config.yaml
d_model: 192
activation: "tanh_gelu"
norm_eps: 1e-06
init_std_o: 0.00637
optimizer: "cautious_adamw"
lr: 0.00226
train_tokens: 627900000
MLP neurons of a small language model. Each row is named by its layer, matrix (down: output weights) and neuron, and shows model dimensions 0-191. Each number is 128 + 32 x the weight over its row's rms, rounded and kept within 0 to 255. Numbers have three digits each.
A block is one neuron, or neurons of one layer that tend to fire together. After each block is what it responds to, as a language model described it from the Wikipedia text at the highest values.

L4.down41:147148149087162125132113198111173147120123112087094131089154074151082082102145138129144155177129084161115101095162127169173144112109180135137079149144150139089131149121172129157071133117023125108111161171107127142135138109102116131111174177134151101187146098123146065114125138134089095102110090110138122174142147140117182070177129099153143131154174180093102134095087114132138139128079108176144110098126132061131113112146115076111128131144085141121141114161205144091140123084113011149098153189064135187124085176133123102117199113146143113149175115144135131106057167160162153115
L4.down43:145210107065138169081142117121175097119117108150145175207107145122175143100134125178158158090090153150101144088149171129100132073138158219114120090108097086109100142142094153101091126156103131184116167145161109159131182161118107198067158195079134133090076098125146088107155143102082119112162176112145104133169171088084155136144172146111116148095101099162159123102113127103137153115149125162160125098156079133094122134146152097119139138081155083119133136124179104208136172085104104164128120130102124159066085216156141132132141147131098128193146098161116109070119168142157100138
L4.down487:140104120116136133114132151082084127127118147126149111211109179139105201095092168157138116133135135149102107115135108100119122177115118148106090133096096091105137112124089136131087062094100101204102147111130083095126113144171095142081173159158173135123121121119131100134143156135117184110085146143151190159065082143088132142131109126186056131126113129130130126082131134158174146118134083092123121163097126096154168128134219150173165156130091111171105103147148128158150102203093189115167147106146135083091065152138163127117171128052164060090142139106084151061130158123220127178
L4.down867:097168115138153106128075130173150158131090180149142119114166107133190123209101091096166094150071060149162070085105115098149123147140139167121127129147104126139112100175111140124131166101168138201120114176111195117129109115095126135133178110127167121131130140145096126136131069116182163083155110056136115105072152184120123112169133126098139157126084120125128129163124104126157162149075049129190139152120141147090104126160091124133152189086121084085169087100094144221071141098197103107124128116120104147099150076162167167103085121102120154138157146129061129128056163091115110102
L4.down922:158129149083152063129119099112154117195147089197139089167108101099093154154121076118167105101147126099133095089044150053150141114187148124089122102096092159106120138166106140125123135132151132157163151084056093201179067109069102080104139156141174171117089112114073119107119144153131131212121105134129127109085144141115126121130209125076117100122130061104134119160149128163104136123151124154175140099153153089123126148118142080120171175113191076069135120110139136125172148114138141140099176147116127135072137090162089135111156079141145100069143156085164172155140134084127136189
L4.down1031:161162117087143190124123134113118121148114139125125119166130082110081096115171161056149147166111140141156106147131130157144092175118089167155157086162088089129090136137128178125105126045144147157095134173103134126064099158106089129111106140139159137128083144136123109175147126103101130147173056110075164176143159104106169158074172070085179124103135187149105118158152112104129097156132138141106108127179164132151109181136155140109159146139149091118132140091176072199166162091092051138051114137194110129109093162117145112115110119128137064125199091140113125045103071107185158130
L4.down1043:128171095136161139101112145169172173148116139159106147133160127105103117106094093093112122084116146159057160100149138141149104117145158189122102156151157150100129144129152137104131138119103123137057121168138132100110150148136100195067087166098124165140150142102138142126138099117116062128115138024142156145186191020118128122125108070085158145125122138118105120219092070150132169138148113181134092046139083125117141143085158127129114111182127135123107139176163131096120134087152093168135133149083115218089110146116116126078167071157169117129157178079115168167118096146125184111
L4.down1424:118087156181112122107134108150165097114154130137245182108161115156123164088102093164121108091155144133185105155140141080097147135132104154096074126096152127133140143088183154143161066153170155184053087163156092146117149119097104127113126156150084174132127166153127166118126122133113038139132168126096108124125130070110157090159129087168158132074069062099117114086136120125122097119188108173133172176183138128100155104135097144126185108141132098174160182139165157121109125113103157086113141156093164188175130152090088104089103090101167181159106115148127108134145158112165089182
Responds to: First pieces of multi-piece words, mostly comm (commander, community, accommodation), plus sup(porters), Bri(tish), f-oot(baller), and auxiliaries has/have.

L4.down28:094102099036039149130105168031089113149121127159155114146098128057111074158125115102091166110107169150154122124151128119089084151116147080167116178099060193103151118154085112134145161110149085097238099154163079137166140144110145165162121115106146133083132065151147093118114109128095142157135123148124167119138166096110152111082102180145088101071167175138110117056165143093148175104111137146126122089143136110188110136149142116086141127120160165135148136166077134106175121163149199122169130139172106126162162128147146148150124095122175107130139183152149109123150163113163141155
L4.down492:180137125065053133168115110122094127117151122133098148077080088126189127112146137097122165128107101079102125151121044164176137194137159140161176101082194141150117131082149134172133071056089110137132088106152099145139071147109122169157105090093126153092154063129113163085179158144127151120142092080118145140092142205144220166114139169112082096144116148149066111127120161179112148091101128139126120190114133112111142166147065117129155123110084121144118083210186160086149111158158153154137154145115113096151091110104112158094167120091086113158130165125123132131168162135130145136
L4.down565:120095123125139118225149105092170145140118135104134139074095118118116139125110085216083131160150128143154138130086125137092189151095128167143117090170133135109119156097125131149074107086107088143079139093094104097075149085134194164125178097129145088113137176136182116078112110093157142145202120069146066152070186159183126157158122150137103138139145184105149148090148126140100143073090119115196126161062125134138116164161155155144155100152111157113126098086066076083105165120143112181129128106118167108107150106115163145079102084098127173140094122144144164059116177163162164086
L4.down958:112142184148143132178160203101113128139119049137039171077066150140190130125104095151083123130059147155125079150074098109158102189193154157118138111124190157192030132128117107165155086139148111151170127116103164115077117149134141155081147122096143132098175147101128110092159110097118111105146104096162171135175119145141169196114120107116151119113159130137171112158142139088095161091091133119126094188078125102073168152163130157138137089108135140187109088139165210161095124099141100129193150101125117075068143131093130127115135107106112101103144107132132158151103122135142115110
L4.down1034:145170167180110159090145080080124182096199093113142166183085104110158105121130138111097138131134157159107153108170094138107122191142051124129104177147140151115153126140104109192116105074155108135140176143110160135075132153098187091147111110130139139087105105107212136139147104096072119118145097186091198132143115099136132093154125136100133094079149175147141136103144078097098183131154158194167109053129108085108120171160109058161102150104135174157141156091180186067122164147157181097137124066119118147076132093125155121117085139122121138146088149125098103079106089167135118131
L4.down1145:144148155122142164113132050133083167126093138127121111148083130126177119119188122115112150103122154203160162102127068094159191138138069099147148150129125134137147142171142173136168182129098085107126149122124118148122148159163119116173119095074117111117155092129136103108129096117122149154194075167101131112060112079128104135137087150130140140074158149108121153151112094100093171118129122094128065105135151092094111108127095100130160149138120137158172158055136132123154168146194125070216142213152143174126160154142115109156113106125101188193079104095128128054171076108207085083
L4.down1388:174133137116090119195085141072122109108112121145100074152120142139125103096130155092066133164113186135142108137143135153141162109159193117105088119057156111168086117160100131102157110148186167170101128135161164090162090181171186177097106117129056156107163132089151133111107084114080120066105130100168098144131187113111142097140132108098139081087150102106134166128140091137125155099038070148121068140119130083130139121132117155138122179194128112225164127148113195137179105143143116130164156141127105076131220153157103145109115119123133145161125145114109111195099129143146118071
L4.down1403:164133123129066106130079092142131119136151084125142125143057138124150167138120099146092181047115130161176129157090024139177177136099071127166066126127140129110122157191109132153154134164124149147192140087108167152128128151148123164158103125157156101145140135136099135181102129095093085133118085118169167092126140127137111118144106136181155112082109153137106134146145098139100179100119163159099112111101104178098139110133114155077100126058124124203114140114163232074156170129111130040205116156152136117093164183156091143145104141060126161151125105111102167170127117140106090106
Responds to: Numbers inside pipe-delimited wiki table rows, such as scores, stats and years like 14, 6, 0, plus scattered word fragments in running prose.

L2.down1132:154192157154091093149117164138147107093116145113072049110087105107151146044133141110122149136103136151104116140138153102070108076073100149058135185215132111153079145161087149111112201175068148165167099169116098116155096169142131177146159110148174098173169094141128148130117126135093114084136101119084192125105114091159166166105155162120085181123121103155178137122135048082103128105094131101116109183135137126195148136123129141133168114137098138151105135128112112144148159120153119141123162087122167130122166139118162122059125140135107124104072159140163130165099218140100101191
Responds to: Mostly the pipe separators between cells in wiki tables (team rosters, stats, officer lists), plus year prefixes such as 201 and 199, and the "up" in Cup, pickup, break up.

L9.down36:090101104153165149109064156113200149137105133153164184108126095130159118089155119070155180166121125126087152140141148122154153125186092130090117123152150198139082096168128126076116111122090173100114125121175101108102099147130132083119158106115084103170131119189144168058159142136136110116103108137098157118078091187118117180134122159117188149145124178136129151111068171166156119084174173108130166048159121109226167076082091113122125156146178120162073146174146136131102139151087111108137136143140121118108103131107077126155120136092140180098043107130097129113102151165171114056
L9.down68:177098119103189119123122135132098162122081179132130135103131116147144127089140133082144096109136167077093191090115101084128155129114118109140076087146103170193124115143169181112151052139126178139095052114137134142167141185140083121132036085130136148149123090106186086170142138077139129107103071054129097127140085129123123127176151116117193120153173144146159125137153165127154112097113156119164204114068096177129137140136084071088126122119114173146192104141159100155126127194123122110090106162124087166147146101162157165147100125127171101090087085181102133185120174118166113144
L9.down93:085103154140156129166077111087135194180131045180103084152175112187148161073137176122108077103133101155158157170091164172089166179134162148101138148109052120126123141101127064148137139124129154172128138171087119114116124127148161114220138121053135109152143173125149089134195155094137143092091150133135158080144066132139170156116100126187142119129147150107121106178095087070157092104143142137146155104178102081126192114150108144117056075153100144136155190078124133048094112136108124146130102146176123132115152087130105102123151153102110118096134119142098153130176139113100111149
L9.down555:176108146117145155122121078114181143112100088116133080116069096148134135190133108131120149122134135166130092175179153085117147165115107144130135118072178154119122141187094172160154142067124097125136130126092106156143151157138143100172077183155083165113122106130122091137112157147097124122106173096065154075158095152106129082177134139145062146139106099118103142149155128137149180118161124174122156117184076190072107133146140167104124159177133106084186198135123128080113097044130166149129175173179173087110204069128157084101118139156094077072123071140095152122088106121133109096
L9.down585:126127165144117169134087105131086121133117114132132120216152091107147139127111135108144160062133105081157124159125175104133191132049080134145083191093071098156130112117149149117121155122085145178090126150075198177113101120105169161131101146160087112127093124151113166163166053116116199144147145176103100073130109076143121137119169070090142135161193152100141129152110197125107120132156133121084111169179069097134152151113109129121068150095166152110135126111091033090120152172174147113100162105159096182126143073118156120136077156093152122114136197155103129106151108147140147146
L9.down644:149195140117180117100125131167083156164089104086149119131151129100181081169123146148127081106091127135045106050142203120119139171144128114129128174147152131100141184076136129153126123181164140133138093104143138118091085132159182108117158131153176118127113140081087089085167099109121146138041133111161131146146098107160091125131126127148151134130109150113156102159069144065062140104128136133131041130179085165111169132157164084131104105139112168135153161094117081098144169087120163090154199170163125158102123125136181103097128070117116150080124091063127124179115146118212142145
L9.down742:083155194118123147081134136162090158102139091196157121116149133186068135085111159167165097140114132135103099123127134180132133122121090171105126154083148082115168148106165112135112166099130085133130181130146123125174059138116102104116093158063203109117070123131080122172126101121128113161137111104170086126155161104112172169147088098112169139124159149134113116111128132119100136113084129098089137134137139100142110089129178121143163149209116131105090133079062113072167206146125085144211143153114108138127188080117180107120104155131139114132195112134113190078104125076181212154
L9.down1198:146173119103141141115131086174070067143145219241149168155113098144165119150104140146139122176102130078113151157098093157034120086143093086151113173100140140175047119106119144181163101122127147068103111161109145142115111160086095131073099141099119103143134132151112159172149100166123138139144117106193142064174141178164156092086209101096051130179164146139144142137090119135129109154094102147106101128148154099118138091138154096125144135139142124153129188080135124108076118213131139087121140133128111163122176113050102078122126091153140130138131106122142112122109136147135136152
Responds to: Final word piece that completes a multiword proper name of an organization, place or event, such as Academ-y, Commis-sion, Associ-ation, and also "of" inside names like Department of Health.

L9.down146:144154143103022081095159123140140085106130153126128136134113142122119114148095162098142111114101157066122161136170137090086099114159144092173088159137134080138115126102095138133146094103123067138156099128110111123146070163126086111081136155182131186062089075133168134174125170123151143127125130114117169126141111148106058156129138148127108086158145133136158117046130130199166053116086160126145094136140100092171157214100145152119085157138195129092158142141127129154166096115114204168085147104109158133120179136116155109095195126082170103149171114115064130112144117135158148219
L9.down246:120076168142069134171167083095116121123083128070144059189125142093083101164090163137137159144129158170121165113158096193124146145172129086107126072091109107073102135131171114127110126178104187039195138125108128098105171187121051144204185112155122123151132153128163168143160126128108094116141112084140115145120151120145098102096125106219116136150115044124156142109075181111148163131127126171107174124107113139120145114193103150143087143090136094159137121120146127172127172122126168118095119127142159118110143072162113130120128133074121097081169125125114118159073095190099165110
L9.down315:150174189093000142091131101128144122107110156132140147103128176083129138132115151090122092150092153093118142107206151112113094146153105104127093147170164098146122122078125123134098114098139086141156078145134078127134074169148130094093143104175134155086128100140157124145133193151190119126128083132122146145140124165100077150150136143125086104198107113110169132104143107160167046144125154114137084119132129091195187147138153128128031141124153103119146172124105153165187052141108198142084114069087151157126174126130144103108140149108116145106118140117094087083144137128165147207
L9.down553:141132147122147170079146127126144090139106045123136111145148102174083255093102116122128142079130152134103092142107093153113152152115115113100133104149111073107136114100131030145123132099174126190165104141141123101124162113180154145154051169155146129087131121177161133113081071114095081121156157109134070092149166121081160127100133110104151182142139123154132146105125133159101205123112096181193133165108118134165121105137101150100123171144080119143135159132139105132106138184191140099143120125128118116077164127154116104100110150172085136176188150132090071144132065144092161133
L9.down727:153101086089158143123056135142114179049126145115129175089113147164140160125149174132156081129155045121152115006081079118162149157166143094159117085163108124138143082148115168182162135099168089100186133145105089132182094094160145123106072149169093145136146120097172123142121114159184103132106099115127061095132155168116178148105121081110112123166133152136085144188142117130144058142102127159138162070163101135086175131109127110125111147170102134107163133072091051145146135131152135090142153093105178185148137154133131102187118128097121132091111107126096136158095145112170166116
L9.down836:142105132105112163093063152144097156100093164121079168166138051122159115144186094116091128101132092088138132132153118162127116099181145106117151139138133144128182176085071151144131137123097174173121061131129125113155185175125131202146084101101083091146157123165150144117181198152176160116195161172117129122076118104101104173118092126165098162076127116170108143174157110113082111139122097089083101136096157116141119161169102136124104123093166116162127112114151088123168100120091119185138158149143104243150117111130090111126128037106136158153057130107154089165091159114125130156
L9.down1223:141126161080000153148116075091142135088141160073107163177123116103071108126103141136108133118104187096119158127217107141093148136157132107184122146115118128113132120079121164125055145103131117130150143147080121108160072140066143114101140110121103167100088079144154128118143171138128116118140121112109174151161138137122079111119138131130116140144138102142161134098147100176104110095140131197172121123092121139162155148115102122140042162115156087100168120119167097177149078144155205145093149055084152180166163130126114141139184099115208120169114129145074099130085149145165149159
L9.down1340:210093136137158094109062128105167158140171104107113143157162130160077141184148172097173125204157145067112145185126124120152133149141136113129066122170135161142151096157145132107107034118103096081154076161082069149162172176120107098095115126099135179148139148136197087127143182110187126064079199113096165112147138090147077090125126115157124143143141061101134104105193102100099148144138122093163200109147118169106128141102091138097152096134114152109151097137080080119113159167184125127153096087148061110166125135105085142130130147141147154128126125127060107109125131139150140118
Responds to: Last piece of a split count word (fiv-e, th-ree, f-our, 25-0), plus sentence-ending periods and newlines that close table rows.

L2.down232:163122124093148109133166112093163121114131111180142183178148176138107118099113137070125191096090090166119174140132152132083148189107124174143075094124188166104091060123090141088192088130156068110128098118158146137086156105120124170062168189086131146228131149091122143185107108155117106183094083106118114140136139104052115082146141064150133122095206136094137133182070190099120140110126103121082173175100154118115154137084160079140149127120059150125166089111135121178131146113118106140121110162101146122130131126119110108092166111152129126076130138164122120184113147108147137165
Responds to: Word-piece fragments inside or at the start of longer words, chiefly ond (London, second, Honda, respond), br (brick, bring, debris), ong (along, Song).